Weights of a small transformer language model.
Size: 15 layers, width 384, 6 heads of 64 (1 for keys and values), MLP 1536 GELU, vocabulary 2048.
Training: a variant of Adam for these matrices, 900M tokens, 6865 steps.
MLP neurons of a small language model. Each row is named by its layer, matrix (up: input weights; down: output weights) and neuron, and shows model dimensions 48-111. Each number is 200 + 30 x the weight over its row's rms, rounded and kept within 0 to 999.
A block is one neuron, or neurons of one layer that tend to fire together. After each block is what it responds to, as a language model described it from the Wikipedia text at the highest values.

L12.up56,241,237,207,213,161,203,199,195,239,188,199,217,221,208,222,168,173,170,199,179,246,207,216,220,209,196,158,227,234,208,207,210,225,235,217,218,196,229,162,189,195,155,200,212,229,210,236,190,149,207,192,170,202,218,180,156,166,236,156,160,215,225,292,219
L12.down56,183,224,208,169,208,186,191,210,209,216,193,204,183,151,208,197,198,182,244,176,129,186,184,200,202,220,188,214,267,205,173,190,232,189,201,238,190,229,178,234,202,162,164,208,207,196,205,138,156,184,219,157,163,212,163,255,249,213,234,236,208,285,212,245
L12.up93,262,201,195,169,176,214,249,152,172,217,215,240,227,130,191,180,210,195,218,199,228,200,241,229,185,191,164,228,194,222,178,169,212,258,211,230,166,193,189,191,212,185,192,189,253,204,224,220,152,203,237,221,196,233,197,172,193,206,199,177,228,176,132,223
L12.down93,183,240,180,197,212,237,197,183,221,191,176,195,236,285,240,238,208,263,208,259,219,247,215,187,232,177,181,226,202,151,214,194,221,200,249,123,230,193,224,219,137,180,139,205,145,225,223,191,215,181,145,186,224,187,227,198,215,245,201,197,215,200,243,208
L12.up282,222,164,204,181,229,196,239,181,211,183,201,204,265,224,230,217,248,210,202,209,159,210,279,176,261,170,174,225,200,236,190,193,270,201,216,208,221,224,130,214,164,194,205,215,183,208,205,213,187,215,130,186,236,204,160,243,155,137,201,219,194,210,220,233
L12.down282,183,201,227,182,170,131,162,197,228,229,147,140,213,205,202,209,144,172,192,186,215,178,215,196,196,220,189,261,152,187,213,193,145,202,170,220,276,171,226,210,146,163,172,251,158,156,232,179,205,158,272,238,192,149,217,225,236,221,210,169,213,218,220,218
L12.up673,245,195,204,212,134,158,236,223,215,131,230,214,192,176,159,215,200,186,207,222,173,179,214,192,200,219,182,138,216,225,176,265,207,238,274,220,180,153,206,193,169,166,252,214,208,209,213,187,255,196,178,246,202,206,205,152,227,209,193,132,134,202,200,198
L12.down673,209,156,186,199,221,235,217,137,211,168,185,177,145,215,216,224,230,198,216,171,202,166,250,223,211,205,226,164,189,157,229,120,153,149,196,214,203,236,228,219,171,186,159,216,207,221,196,211,134,221,215,198,203,200,230,178,207,250,160,241,225,244,190,195
Wiki heading closing marks. Closing equals signs (==, ===, ====) ending Wikipedia section headings, as in ==History==, ===Controversy===, ==Plot==; occasionally mid-word fragments.

L12.up588,213,148,176,164,197,158,227,234,241,179,204,235,255,147,197,187,242,215,215,177,247,197,221,229,198,123,215,240,224,219,169,185,209,235,257,174,202,210,218,182,172,249,197,214,219,202,221,179,198,208,135,211,212,145,252,255,199,202,260,192,137,255,200,249
L12.down588,152,244,182,208,200,228,214,149,214,187,160,215,245,225,202,250,164,246,189,204,172,184,254,187,184,170,226,216,265,196,180,159,211,220,180,212,255,277,244,232,221,210,237,174,181,219,205,230,211,205,216,228,185,145,233,220,217,216,198,184,170,201,226,178
L12.up589,257,190,178,115,248,204,211,221,218,244,202,258,252,207,231,237,175,217,242,202,199,181,165,169,167,216,218,175,159,216,145,164,243,206,177,176,205,137,167,173,205,196,147,193,184,202,109,173,181,205,165,166,132,228,215,204,174,155,271,162,161,239,198,190
L12.down589,224,188,198,184,193,181,247,187,194,146,222,212,196,176,218,214,218,204,247,223,189,151,185,253,238,235,163,192,213,193,246,232,168,201,226,185,221,193,192,192,179,203,194,215,201,186,215,208,219,178,172,195,206,225,211,189,205,245,212,245,159,108,157,211
L12.up789,237,193,233,173,217,228,234,201,237,195,206,224,208,181,172,223,233,240,235,158,191,230,214,186,231,131,227,228,211,232,178,209,200,211,234,222,222,221,202,144,184,195,221,234,214,204,170,223,188,186,192,210,219,195,187,219,192,186,227,196,214,196,209,213
L12.down789,194,214,217,217,164,159,203,204,229,226,212,194,183,236,229,219,160,185,211,233,151,111,206,251,185,181,172,160,219,183,208,211,239,179,202,226,158,205,236,221,151,204,248,200,224,198,186,201,200,189,154,190,199,181,176,172,202,210,179,187,211,166,220,182
L12.up860,233,174,216,174,180,98,212,175,187,175,255,171,233,221,228,214,202,220,204,228,177,197,192,183,200,207,195,178,167,286,185,155,229,186,215,195,195,218,223,247,175,142,166,165,226,175,192,227,155,166,186,256,187,185,221,197,115,189,229,232,181,236,231,221
L12.down860,181,184,193,241,200,186,197,196,187,136,175,199,161,228,193,210,191,145,136,172,233,210,243,232,231,254,204,211,236,168,181,208,187,176,192,234,134,176,231,235,173,176,186,222,196,193,180,170,162,168,251,177,175,238,245,194,252,172,215,206,167,205,194,196
Mid-name subword fragments. Short word-piece fragments inside non-English proper names, mostly South Asian, Iranian, and Asian names in lists and tables, e.g. Kaash-mo-ra, Hos-se-in, Sidh-wa.

L12.up225,243,221,222,202,298,215,222,193,178,185,172,206,177,189,233,184,242,202,184,189,211,131,219,298,206,248,137,251,227,176,212,201,216,209,199,181,203,197,190,199,202,211,204,181,189,162,211,219,165,229,209,176,251,219,178,174,213,150,254,171,259,204,184,173
L12.down225,166,198,190,169,178,195,197,193,174,196,193,215,176,148,235,222,151,172,180,272,190,225,183,176,195,192,187,193,240,256,206,213,270,183,228,166,217,239,215,190,222,229,173,205,191,222,265,242,228,215,192,198,213,162,185,192,197,187,235,222,209,191,186,188
L12.up464,225,184,138,191,276,159,186,145,191,213,221,167,248,171,230,179,210,241,221,226,183,205,203,235,203,228,183,206,214,244,214,165,171,214,276,155,231,169,187,216,192,177,185,202,195,191,228,187,209,224,190,171,202,195,180,239,237,213,224,195,218,218,198,194
L12.down464,171,252,157,225,173,230,195,178,184,193,167,173,202,224,191,185,223,173,182,261,179,208,197,206,211,191,184,196,231,173,170,193,215,184,231,219,232,186,192,184,191,208,168,168,215,189,197,224,164,169,227,223,225,157,208,160,155,150,189,245,182,151,196,196
L12.up566,235,184,157,219,213,206,228,180,191,196,217,176,147,145,228,156,160,169,238,208,157,217,238,230,264,204,202,165,211,174,165,243,223,242,179,175,235,213,167,196,215,183,210,259,256,180,268,204,154,219,193,219,209,203,176,217,205,211,250,188,223,231,190,192
L12.down566,168,191,189,209,200,203,216,227,171,168,174,192,199,254,182,240,212,210,189,137,206,215,182,204,163,196,144,226,198,177,212,185,177,187,215,269,145,201,209,237,203,196,216,243,142,225,180,234,179,183,204,158,178,215,177,198,198,240,177,231,235,223,200,200
L12.up1331,225,153,189,168,239,216,220,149,185,183,204,142,228,199,232,182,179,262,181,205,222,154,154,227,205,205,164,223,171,201,178,178,235,165,200,195,213,148,152,208,173,235,148,239,185,207,179,214,182,253,195,152,237,192,141,193,163,176,198,194,160,230,217,186
L12.down1331,164,262,188,147,200,211,173,218,152,132,176,163,234,230,209,300,187,194,133,216,211,216,240,209,138,243,192,230,240,175,185,215,188,232,150,243,170,201,223,255,182,187,224,208,172,168,193,217,176,226,216,173,193,178,220,221,165,245,241,269,201,183,150,217
List breaks and verb stems. Fires on line breaks ending bulleted or infobox list items before the next dash, and on mid-word verb stems before -ed, e.g. mark|eted, compet|ed, travel|led.

L8.up1015,208,149,191,142,218,185,159,159,240,204,207,228,155,175,267,163,224,135,213,191,171,198,255,217,225,208,190,160,166,241,167,166,222,240,189,139,194,261,186,173,135,209,174,189,209,176,170,205,226,207,251,160,203,222,185,229,183,202,203,139,253,197,210,203
L8.down1015,175,162,202,195,193,240,236,172,198,188,212,198,195,206,229,192,211,148,177,169,195,223,207,194,248,230,240,213,172,192,236,183,223,210,179,170,184,183,247,203,159,220,177,172,168,206,189,253,231,197,192,183,213,215,213,231,178,209,185,210,207,229,197,211
Units in statistical tables. Unit and mid-word tokens inside census, climate and election statistics, such as km in km2, mm, sq, %, g and table pipes.

L12.up310,167,226,186,157,243,210,192,188,191,240,168,221,187,208,184,171,223,150,172,197,243,165,212,206,210,205,222,214,177,169,190,214,216,232,207,218,215,173,225,233,183,220,195,250,218,161,226,219,151,225,190,274,214,204,155,196,232,202,152,208,191,212,233,201
L12.down310,228,215,195,192,237,180,207,212,180,194,209,127,222,195,199,219,166,283,228,234,162,153,177,230,237,107,210,177,197,251,214,198,173,204,158,166,162,215,171,226,198,241,225,186,237,247,202,145,236,222,229,180,241,235,192,191,156,244,208,203,250,188,188,191
L12.up414,241,221,247,219,161,201,229,192,222,176,200,206,157,192,214,210,175,217,174,151,189,177,203,227,200,177,198,243,205,204,160,203,218,203,255,150,236,197,243,258,135,219,178,196,204,230,171,264,170,226,247,227,211,285,159,191,170,202,172,150,187,208,203,188
L12.down414,152,193,211,176,171,209,190,245,122,237,185,217,199,235,237,173,243,229,246,176,195,258,214,223,242,255,215,220,216,226,206,189,174,201,196,189,152,188,175,135,218,209,181,236,161,229,184,175,183,182,223,246,186,160,183,174,207,137,213,186,183,182,237,245
L12.up481,209,238,206,270,222,155,243,249,161,173,260,272,237,161,245,219,193,173,227,183,197,208,262,199,190,205,200,217,224,246,223,146,224,179,217,201,186,209,137,209,195,237,198,205,205,225,163,194,201,194,174,241,217,228,168,225,180,169,215,186,240,227,214,215
L12.down481,196,186,167,211,205,210,157,213,212,178,183,162,189,236,206,167,219,187,191,243,163,194,174,195,204,224,185,170,193,181,257,162,170,173,206,197,207,217,228,188,150,226,192,186,198,247,166,236,183,146,214,181,200,197,152,172,238,195,170,180,241,220,240,160
L12.up1391,168,182,204,234,174,177,152,174,252,208,180,203,202,224,213,193,165,208,170,199,200,223,173,181,233,189,176,247,244,192,220,177,237,207,233,204,169,213,230,210,206,214,197,221,224,181,199,173,164,218,199,206,159,138,151,217,174,182,227,190,183,213,229,225
L12.down1391,216,184,198,194,202,217,141,186,214,234,214,165,170,226,240,181,195,200,207,203,174,195,214,145,193,217,125,276,163,208,183,225,209,138,188,186,223,195,251,197,219,223,174,162,189,192,186,179,219,155,226,173,233,175,198,216,240,200,194,211,145,191,199,175
Unit-abbreviation fragments. Word-piece tokens inside measurement unit abbreviations in infobox stats, such as k-m in km², s-q mi, m/s, lb; weaker on mid-word pieces of ordinary words (re-ci-pient).

L3.up461,210,203,255,160,189,138,272,187,222,221,235,268,194,198,202,154,232,184,185,189,187,174,204,206,227,207,161,232,180,219,136,148,199,208,256,222,225,239,225,203,175,238,209,257,187,192,188,203,171,195,231,226,204,230,219,189,201,205,179,205,209,223,229,226
L3.down461,204,220,236,206,213,242,207,236,184,250,210,176,252,186,209,142,184,207,225,192,197,202,191,193,193,261,210,175,200,180,181,206,238,179,187,191,220,208,207,221,224,159,212,193,157,255,169,239,243,203,176,209,263,178,202,203,163,200,168,215,185,198,217,247
L3.up603,266,181,176,197,169,197,199,173,159,247,266,239,238,196,212,211,173,187,191,197,216,134,189,171,209,202,226,224,221,210,181,191,237,233,215,201,201,189,206,193,188,241,174,231,207,139,206,183,222,243,226,167,182,222,191,219,215,189,164,212,182,227,262,169
L3.down603,181,178,181,193,211,213,249,131,214,206,236,163,221,168,202,187,165,175,219,162,217,216,176,212,188,189,186,239,249,224,229,188,186,197,249,214,190,219,219,199,155,220,217,202,179,142,176,208,173,212,257,223,204,209,166,160,210,184,193,203,185,131,214,209
L3.up1145,199,139,209,191,225,185,186,126,199,207,229,197,243,249,227,190,188,222,166,151,193,105,174,165,242,183,170,220,217,212,244,176,252,190,212,159,226,224,267,234,179,208,196,251,183,227,213,194,243,248,216,217,232,218,186,237,189,202,178,196,141,273,261,201
L3.down1145,226,178,214,210,152,193,234,207,205,215,243,193,239,202,124,195,186,182,192,124,158,199,234,226,233,182,176,172,238,226,212,191,170,184,204,173,183,187,212,254,199,177,219,290,183,206,189,200,152,179,264,196,205,243,199,186,186,255,203,186,204,220,204,164
L3.up1282,197,187,168,222,231,148,161,169,246,171,229,233,201,177,210,187,187,218,200,195,205,161,176,165,226,187,143,218,224,186,195,225,214,193,230,144,225,235,203,230,214,265,146,181,177,199,233,234,221,257,192,181,185,213,192,248,180,183,186,175,175,166,240,187
L3.down1282,167,186,196,201,159,205,223,185,228,203,242,183,208,218,174,170,161,222,190,167,164,187,203,177,167,186,176,213,221,202,239,193,161,178,200,193,200,193,222,126,167,199,218,197,214,143,201,183,196,247,219,230,190,164,168,190,168,181,200,199,138,154,197,166
Section-boundary line breaks. Line breaks and heading markers (==) ending a list, infobox or table, as after "Climate: Cfc", before a new title or section.

L8.up84,183,190,186,253,221,173,242,151,207,174,210,163,169,145,196,214,216,262,203,208,213,197,220,207,229,229,162,201,218,185,184,191,210,238,223,160,184,241,187,180,250,224,214,225,170,233,207,210,210,248,160,225,215,199,191,207,203,216,174,194,159,246,225,139
L8.down84,213,169,147,248,192,161,185,152,236,220,219,206,185,244,233,202,222,221,123,192,161,141,177,250,211,223,182,220,238,204,219,216,213,247,184,205,202,168,262,237,208,271,181,239,209,211,200,247,185,241,220,200,195,217,181,194,182,225,169,196,160,200,258,167
Infobox line breaks. Line breaks ending "- Field: value" infobox lines, digits in unit conversions like (968 ft), and superlative endings such as smallest, oldest.

L8.up1509,211,215,202,236,213,238,202,217,194,196,196,241,240,195,220,192,210,202,201,188,217,223,189,177,242,216,207,209,192,219,210,193,207,179,205,192,199,210,249,173,158,183,158,210,172,193,201,218,216,171,229,158,201,228,174,182,155,203,157,198,197,168,208,248
L8.down1509,254,208,149,196,161,196,177,246,238,221,241,165,192,205,224,183,192,223,251,243,220,200,245,196,257,194,200,217,189,199,203,211,306,257,218,239,250,190,123,174,274,257,233,200,195,212,208,162,201,182,155,231,185,251,224,197,192,237,225,250,224,194,191,163
Early word-piece fragments. Second or early word pieces of split words, mostly in tables, track lists and name lists: "ra" after P (Pradesh, Pravah), "ic" in participated, and header starts like S(ong), V(otes).

L3.up331,243,172,250,127,167,141,229,152,267,195,159,239,193,159,214,206,167,213,214,208,230,234,225,182,207,134,179,239,232,219,197,215,186,221,229,175,193,234,219,221,200,247,193,260,210,219,230,292,198,265,207,165,195,197,168,202,207,140,284,140,236,205,204,131
L3.down331,254,176,195,182,88,197,184,217,227,184,251,160,206,168,224,153,151,238,215,181,185,249,211,232,173,169,236,235,197,189,215,223,195,264,261,236,147,234,171,193,151,147,158,163,166,193,218,171,190,187,253,199,198,170,211,187,194,191,164,203,152,188,162,159
L3.up1089,251,146,209,212,172,168,150,178,230,262,207,175,202,180,217,190,216,207,210,171,177,132,222,199,233,152,108,196,173,174,125,191,193,223,189,187,202,250,195,185,183,189,176,196,213,219,247,231,274,240,194,220,238,195,199,184,144,156,251,165,204,235,241,168
L3.down1089,237,217,239,187,201,203,225,229,237,192,141,149,233,179,143,198,202,192,192,212,189,220,223,167,177,236,220,221,182,177,199,184,200,213,180,282,185,204,205,180,168,240,171,200,229,253,247,190,155,174,170,224,276,203,206,177,221,161,173,222,229,227,248,213
L3.up1204,222,225,224,238,225,160,199,219,156,236,176,188,161,209,221,187,242,219,228,239,240,180,196,200,232,248,188,238,248,256,159,123,200,190,153,238,169,195,211,195,168,174,169,214,189,184,147,196,230,242,164,164,180,166,210,182,174,169,184,231,236,195,184,206
L3.down1204,204,188,223,174,204,177,266,171,219,168,199,209,240,189,179,229,219,179,173,192,127,198,171,166,177,214,176,164,169,177,216,250,191,153,236,199,236,234,224,186,216,194,221,196,160,197,215,287,221,190,196,270,218,261,189,215,192,221,176,220,218,213,230,163
L3.up1523,272,131,226,200,207,177,198,210,193,241,151,196,206,216,211,229,186,174,278,217,231,211,183,204,242,166,163,181,226,234,175,180,277,207,234,232,168,193,240,209,169,199,160,190,210,272,194,207,224,203,211,234,199,224,186,194,179,184,185,171,191,219,210,161
L3.down1523,178,206,218,151,149,220,178,166,154,231,133,193,244,245,226,207,198,245,216,196,204,182,185,213,151,212,222,147,154,154,220,190,194,237,168,189,210,238,229,177,156,197,221,191,227,197,174,225,212,209,224,243,173,191,216,210,195,212,225,256,226,177,227,209
Abstract noun suffixes. Final suffix piece completing an abstract noun split across tokens, such as differ-ence, evid-ence, activ-ity, signific-ance, con-struction; occasionally whole nouns like information, award.

L3.up470,203,201,216,207,180,179,214,162,211,203,173,168,203,233,216,204,202,216,197,162,195,198,241,186,206,200,206,207,260,216,218,164,168,226,206,202,217,190,192,181,175,200,144,192,222,229,210,206,220,209,190,197,222,246,172,196,185,246,235,193,212,287,161,197
L3.down470,126,208,254,200,216,188,174,201,164,202,185,156,191,152,184,205,203,206,231,174,234,196,206,218,192,233,171,204,220,185,211,194,194,168,233,235,191,161,233,225,159,233,158,196,220,180,229,177,185,171,173,190,241,181,228,194,201,220,183,187,186,218,177,231
L3.up554,226,198,207,194,203,155,259,199,156,158,204,190,207,190,239,157,233,157,236,206,200,177,219,235,224,210,232,249,150,185,199,201,197,229,202,247,193,213,174,194,139,251,203,218,225,181,180,232,176,226,196,215,210,275,215,196,233,202,161,182,167,223,204,177
L3.down554,166,154,172,255,239,222,201,187,134,167,154,174,201,157,231,165,243,203,191,215,198,173,197,205,219,246,169,201,263,184,178,248,217,199,175,184,213,226,193,172,156,230,202,217,231,263,254,211,174,239,203,200,225,206,234,222,186,182,184,191,192,206,190,218
L3.up969,219,220,156,246,189,187,234,199,197,157,244,169,247,227,270,167,211,201,206,159,228,246,214,220,202,257,232,198,183,222,179,199,161,171,181,176,187,183,197,241,177,180,178,236,210,247,201,200,194,203,221,162,175,218,149,274,244,222,236,173,203,182,179,157
L3.down969,199,165,212,155,178,247,209,221,163,271,209,191,244,181,122,240,230,223,204,238,222,191,207,161,205,193,175,229,158,184,191,180,272,223,187,224,227,223,159,192,226,232,202,208,226,193,220,281,186,198,194,245,210,174,203,165,178,199,193,176,174,191,171,161
L3.up1100,162,203,175,188,232,115,216,211,229,188,180,217,227,217,210,191,199,241,276,215,189,215,225,169,202,186,178,249,232,181,202,183,185,194,206,223,216,205,126,208,228,231,215,206,236,201,234,170,156,220,162,218,176,163,176,185,175,239,236,232,213,193,200,209
L3.down1100,212,206,200,184,215,199,217,241,176,203,218,273,187,226,204,271,216,230,213,235,264,185,215,165,218,150,189,200,155,176,176,164,251,226,225,146,262,195,209,193,192,228,218,133,147,211,191,197,222,210,152,211,146,178,165,267,223,192,214,168,220,177,219,197
Biography section header ends. Closing == marks and line breaks ending section headings in biographies, like Club career ==, Early life ==, Personal life ==; also sentence-final periods before headings.

L3.up315,242,215,184,158,229,150,209,201,236,159,203,188,218,244,220,246,230,174,229,163,164,226,200,192,224,246,239,225,167,210,206,195,238,233,192,138,185,211,250,210,182,185,148,187,217,197,193,193,221,202,204,269,191,209,201,194,133,171,204,145,227,189,194,204
L3.down315,207,194,220,200,204,165,188,228,211,168,197,246,201,259,194,220,257,224,253,175,152,207,202,182,157,207,229,205,175,175,200,199,206,198,162,176,170,211,184,218,218,191,165,188,188,190,217,227,227,231,196,217,182,181,213,143,183,136,242,162,173,259,170,178
L3.up1047,201,242,169,182,222,203,250,199,252,218,233,188,192,220,181,161,228,185,211,238,177,182,207,207,184,223,191,176,193,238,219,200,243,216,207,198,224,192,159,226,170,225,220,222,160,197,145,216,185,186,193,177,251,236,180,154,118,212,228,166,178,207,203,201
L3.down1047,210,140,200,183,242,201,163,165,126,186,194,169,209,201,207,208,152,178,235,210,245,229,150,193,209,203,208,218,221,169,198,221,118,221,170,225,165,201,232,187,229,172,148,135,276,224,215,166,213,160,182,179,183,220,225,229,221,208,187,213,211,183,180,233
L3.up1234,233,188,181,143,208,160,226,241,192,182,263,211,220,232,221,214,253,218,198,166,192,174,208,221,220,229,178,231,205,222,188,215,230,256,195,202,224,205,219,198,206,209,163,203,162,143,201,242,191,207,238,286,191,172,205,205,161,149,161,184,231,217,175,239
L3.down1234,232,187,214,185,154,195,214,166,242,182,278,219,202,175,251,169,203,171,195,138,131,149,196,206,206,216,208,234,238,175,208,202,232,205,176,199,263,220,204,157,204,168,159,178,171,219,233,224,218,188,200,236,236,157,222,198,213,161,217,219,174,207,218,192
L3.up1507,185,218,229,196,242,190,186,208,158,159,189,180,235,259,229,183,168,236,289,191,194,215,218,231,217,185,204,188,244,170,160,170,230,229,257,202,192,198,130,188,200,165,204,253,184,209,227,190,147,218,175,224,178,149,182,175,158,165,171,210,197,208,192,234
L3.down1507,148,228,203,184,212,222,200,198,212,179,206,195,175,184,221,180,218,243,149,242,141,166,213,220,173,186,230,216,217,202,170,183,189,194,207,260,213,234,188,217,194,185,239,143,217,251,220,212,166,205,254,169,204,195,192,199,167,211,207,196,227,188,244,226
Word-initial "Po"/"Pa" pieces. First two-letter pieces of multi-token words, mostly Po/po and Pa, as in po-tential, Po-lice, Pa-udwal, often in tables.

L8.up984,213,126,185,188,191,208,224,189,165,243,231,252,171,231,217,232,165,243,182,185,204,229,202,179,234,213,191,159,213,204,184,180,200,201,184,190,196,191,225,187,210,232,218,244,241,261,196,221,230,226,201,202,218,242,172,208,188,207,199,136,233,260,188,265
L8.down984,190,158,156,178,156,176,262,207,205,217,204,211,257,163,200,223,196,230,196,236,249,263,184,245,252,202,218,252,207,182,224,140,176,227,178,217,200,183,185,252,180,227,226,197,157,209,217,197,215,187,212,208,222,165,152,236,220,215,175,184,205,186,211,239
Section heading closers. Closing equals signs (==, ===) ending wiki section headings like Early life, Geography, Career; also closing parentheses or plural -s ending dates, as in "1834)" and "mid-1950s".

L3.up115,179,208,153,236,135,151,192,222,194,220,238,240,172,246,207,221,214,182,211,216,221,204,213,168,198,183,224,195,207,197,192,149,142,267,269,235,177,239,221,204,265,217,167,200,207,158,190,197,234,247,213,221,224,186,191,213,149,176,238,194,135,255,225,197
L3.down115,224,209,238,132,203,186,202,213,202,163,174,242,246,165,178,242,230,187,259,169,236,133,248,244,183,165,226,163,164,256,243,168,233,188,180,230,256,203,189,206,216,205,196,218,229,155,214,261,239,185,200,202,167,228,215,242,163,148,200,185,212,207,203,204
L3.up226,235,142,223,145,153,217,188,237,231,202,217,211,216,185,217,217,257,195,181,202,234,173,202,133,207,230,166,190,186,252,135,172,253,244,204,219,174,218,175,268,237,233,185,189,188,275,217,162,252,172,208,216,193,274,132,242,199,129,244,157,211,209,182,210
L3.down226,132,234,209,174,188,276,215,205,216,179,177,138,195,239,188,193,154,211,235,162,208,241,233,227,201,153,178,202,164,161,254,184,175,174,169,215,231,225,217,171,183,207,235,202,226,191,192,158,185,197,247,256,182,159,182,244,154,152,154,209,165,196,200,178
L3.up356,201,130,181,212,212,220,187,213,174,251,190,223,164,188,223,140,211,160,201,200,195,209,232,253,212,208,198,181,211,204,140,208,231,218,202,195,154,233,251,207,177,229,158,215,208,145,228,198,239,197,203,195,208,168,203,147,177,183,205,178,246,203,245,190
L3.down356,172,215,181,176,178,220,186,178,205,176,190,183,190,196,224,193,260,149,194,194,203,246,152,192,267,231,231,158,187,244,198,218,212,243,180,257,204,190,203,203,166,254,201,186,136,150,200,161,239,178,161,195,181,185,162,185,199,198,224,232,217,200,197,188
L3.up1169,213,214,185,180,224,198,209,166,147,185,237,156,171,204,230,210,274,159,174,186,197,186,212,175,199,215,234,243,250,256,171,240,233,221,205,156,171,196,211,220,236,240,169,166,160,203,201,191,223,156,170,179,149,219,131,229,200,161,148,192,208,212,177,170
L3.down1169,204,195,182,182,174,264,191,192,235,173,200,247,213,237,181,135,166,220,168,182,239,199,152,208,198,170,200,256,175,214,176,224,202,196,169,205,238,249,211,212,190,189,180,201,193,235,205,240,200,192,190,161,212,181,197,192,180,199,171,259,208,205,166,217
Predictable word completions. Highly predictable tokens: the letter m mid-word (Muslim, demolition, whom) and prepositions completing set phrases like "According to", "caused by", "killed in".